python train.py --d_model=256 --head_dim=64 --activation="swiglu" --norm_place="pre" --qk_norm=false --bias="none" --parallel_block=true --init_std_qkv=0.0285 --init_std_up=0.0285 --grad_clip=1.0 --warmup_steps=200
MLP neurons of a small language model. Each row is named by its layer, matrix (gate and up: input weights) and neuron, and shows model dimensions 96-159. Each number is 50 + 15 x the weight over its row's rms, rounded and kept within 0 to 99. A neuron's up and down rows have the sign that makes its largest values positive.
After each neuron's rows, "fires in" lists the words (lower case) most often at its 100 highest values on Wikipedia text that the model never trained on.

L2.gate440:37 41 54 43 45 49 76 59 47 38 39 65 35 63 53 52 35 85 70 61 16 46 25 87 33 51 40 60 49 46 40 41 60 11 69 59 41 38 42 34 40 49 24 50 60 27 53 83 52 29 60 37 55 45 62 43 36 17 57 54 65 66 52 67
L2.up440:75 44 43 43 63 75 59 40 79 19 50 32 65 63 81 66 54 64 63 48 17 58 46 57 39 39 34 45 49 45 53 39 65 47 44 57 35 33 54 38 27 64 31 50 61 58 76 68 56 28 59 28 42 38 60 37 36 40 32 36 45 54 62 52
fires in: "awards", "championships", "cup", "league", "elected", "party"

L7.gate43:50 60 55 47 25 57 64 12 54 30 29 49 53 51 36 54 40 49 59 34 39 47 71 43 38 58 50 81 47 55 46 64 38 36 71 49 63 35 48 67 11 85 52 52 77 18 48 43 34 48 60 61 72 57 42 52 72 69 24 48 52 56 59 61
L7.up43:64 79 43 56 56 67 33 67 60 66 53 35 49 90 63 42 84 65 28 26 66 49 38 55 27 53 18 41 39 48 42 41 22 51 57 72 67 45 56 73 60 78 49 50 39 39 42 38 39 52 58 51 97 57 44 71 74 62 56 58 54 40 40 64
fires in: "00", "their", "his", "30"

L2.gate681:58 60 58 16 40 28 40 69 61 37 35 67 74 62 51 43 53 55 61 74 58 61 36 31 54 48 46 77 38 48 63 50 35 38 57 48 26 42 39 34 57 54 55 45 72 68 47 58 48 74 75 42 57 70 41 58 74 57 61 63 61 68 57 30
L2.up681:26 63 48 38 37 40 38 45 24 57 25 44 34 50 32 69 32 75 32 39 58 34 37 51 63 70 39 41 55 76 49 47 42 65 48 71 35 38 52 42 31 50 48 62 39 63 65 61 70 74 69 45 50 44 29 65 71 38 45 54 29 41 37 47
fires in: "during", "since", "years", "from", "until", "by"

L2.gate600:60 75 35 52 53 80 30 37 45 71 19 55 66 72 47 31 28 46 30 67 49 51 44 49 49 65 61 72 52 64 39 72 23 68 34 28 53 52 59 36 61 46 59 60 49 49 32 66 27 38 32 47 87 41 68 41 41 51 50 66 50 77 38 53
L2.up600:28 60 48 39 55 54 32 51 38 43 32 48 53 63 67 58 62 46 35 46 52 64 45 59 62 19 63 65 41 29 41 73 45 60 72 22 93 54 48 57 45 62 57 54 42 42 79 23 51 76 46 59 46 39 42 32 28 62 34 34 25 64 69 56
fires in: "born", "history", "life", "career", "biography", "personal"

L2.gate271:67 64 39 68 52 44 38 49 43 53 42 53 64 70 49 89 52 53 40 61 84 48 44 35 84 49 51 78 44 59 62 71 33 30 30 49 59 71 44 34 46 24 66 68 71 30 30 45 47 37 46 78 68 48 35 44 42 97 54 48 28 69 45 38
L2.up271:14 57 66 46 32 33 41 47 53 51 50 49 59 29 64 68 42 51 55 33 59 61 49 61 59 66 63 56 56 28 46 46 61 47 17 31 51 66 27 60 72 44 53 76 61 37 41 77 31 43 48 60 59 65 55 60 78 51 79 58 37 46 43 31
fires in: "other", "same", "southern", "american", "both", "along"

L2.gate287:37 46 72 62 38 32 38 23 28 36 36 43 65 52 49 57 61 47 07 42 47 58 38 45 45 55 46 31 74 54 35 37 44 40 63 55 69 46 47 61 48 40 55 64 26 58 77 59 54 38 53 95 34 46 53 58 51 61 69 47 48 35 53 40
L2.up287:55 51 57 42 36 46 21 12 50 79 23 23 52 34 56 29 56 50 42 61 60 59 69 34 49 42 50 47 74 52 41 45 45 44 70 40 51 62 49 42 53 39 47 64 28 49 43 71 25 33 48 82 42 13 41 57 53 66 74 72 52 50 20 45
fires in: "df", "mf", "fw", "name", "roosevelt"

L2.gate43:42 43 69 50 66 59 56 52 45 52 43 46 45 59 51 18 47 31 38 68 38 41 35 57 43 68 24 51 44 33 40 42 65 34 33 86 64 60 45 56 51 64 39 27 32 51 18 45 35 51 13 59 51 64 37 70 42 50 25 37 41 69 42 51
L2.up43:61 60 64 49 90 62 63 61 26 57 50 38 37 97 35 35 75 59 44 70 53 51 50 59 48 46 54 75 56 45 46 50 55 38 64 48 42 56 62 46 34 48 39 44 27 55 16 43 37 51 30 63 50 43 36 61 41 31 23 42 53 50 16 38
fires in: "only", "just", "even", "than", "as"

L3.gate598:51 28 59 45 61 70 51 61 23 64 34 30 47 63 58 47 48 53 70 37 24 36 50 86 63 58 47 45 43 32 47 44 15 50 57 19 36 47 51 40 78 46 66 38 41 47 69 47 48 75 69 64 62 51 47 24 40 67 37 34 50 67 58 49
L3.up598:40 35 45 67 26 38 59 22 55 70 55 51 67 57 69 66 72 67 24 46 53 43 68 53 42 60 54 67 43 26 91 60 42 78 53 53 22 59 38 41 65 29 41 53 26 56 34 52 59 68 55 42 33 52 31 43 59 54 63 39 56 49 48 58
fires in: "city", "atlas", "stadium", "protein", "airport", "regime"

L2.gate12:91 70 36 58 65 28 26 52 67 63 77 48 51 45 51 34 32 64 74 57 64 33 62 62 40 72 77 76 61 43 51 50 20 64 48 64 43 95 42 32 73 61 18 41 31 34 59 44 38 60 51 54 57 50 64 46 34 53 48 44 53 54 40 41
L2.up12:33 51 44 72 32 32 17 31 29 30 27 32 19 46 44 62 76 44 39 57 62 31 71 41 48 52 46 44 58 52 17 32 67 62 57 66 57 69 44 27 61 21 50 51 55 38 67 82 43 55 37 64 28 30 75 39 57 61 41 58 70 46 48 68
fires in: "red", "men", "ben", "national", "windows", "redistricted"

L6.gate69:29 42 50 64 56 33 58 69 41 52 40 27 24 49 27 52 40 53 74 55 48 54 55 60 48 56 50 70 31 50 48 69 21 42 68 33 33 63 58 54 59 45 83 72 34 60 36 60 21 65 38 68 87 62 33 62 67 38 67 35 67 57 70 34
L6.up69:51 55 54 63 43 62 55 49 55 57 51 23 48 34 41 48 68 63 33 60 49 65 85 69 47 51 55 41 76 53 27 65 65 61 33 43 42 52 83 40 43 53 37 49 30 54 40 64 84 23 85 44 43 41 43 60 34 83 67 49 57 45 66 48
fires in: "on", "above", "under", "understanding", "online"

L3.gate107:53 61 29 55 54 39 50 20 03 38 38 51 84 79 73 51 76 42 57 37 52 35 55 52 58 34 57 69 44 39 51 58 44 59 60 67 56 84 32 35 55 46 43 19 25 66 73 39 42 40 60 70 20 33 44 69 36 70 72 69 46 42 54 49
L3.up107:30 32 49 45 55 36 56 50 23 36 48 63 81 24 51 51 62 38 95 56 51 49 64 71 59 20 40 54 33 69 24 52 73 53 49 54 66 62 88 50 50 55 57 46 47 73 62 50 54 53 44 59 75 24 42 56 56 81 69 74 64 65 57 45
fires in: "which", "what", "how"

L2.gate539:45 66 66 69 72 67 37 50 50 40 53 72 41 65 63 53 62 32 61 45 16 73 41 41 60 49 51 75 56 48 85 77 67 56 10 52 44 68 52 63 42 60 43 08 49 43 42 26 40 54 26 64 61 51 56 45 26 75 35 73 44 39 45 37
L2.up539:43 46 42 52 47 36 86 48 66 60 35 40 38 50 31 44 57 69 71 85 63 36 80 38 49 50 37 52 21 39 35 53 59 71 39 60 70 53 35 39 66 22 41 55 47 90 40 48 52 52 59 55 44 40 51 64 41 36 80 69 48 54 54 37
fires in: "san", "st", "man", "creek", "river", "do"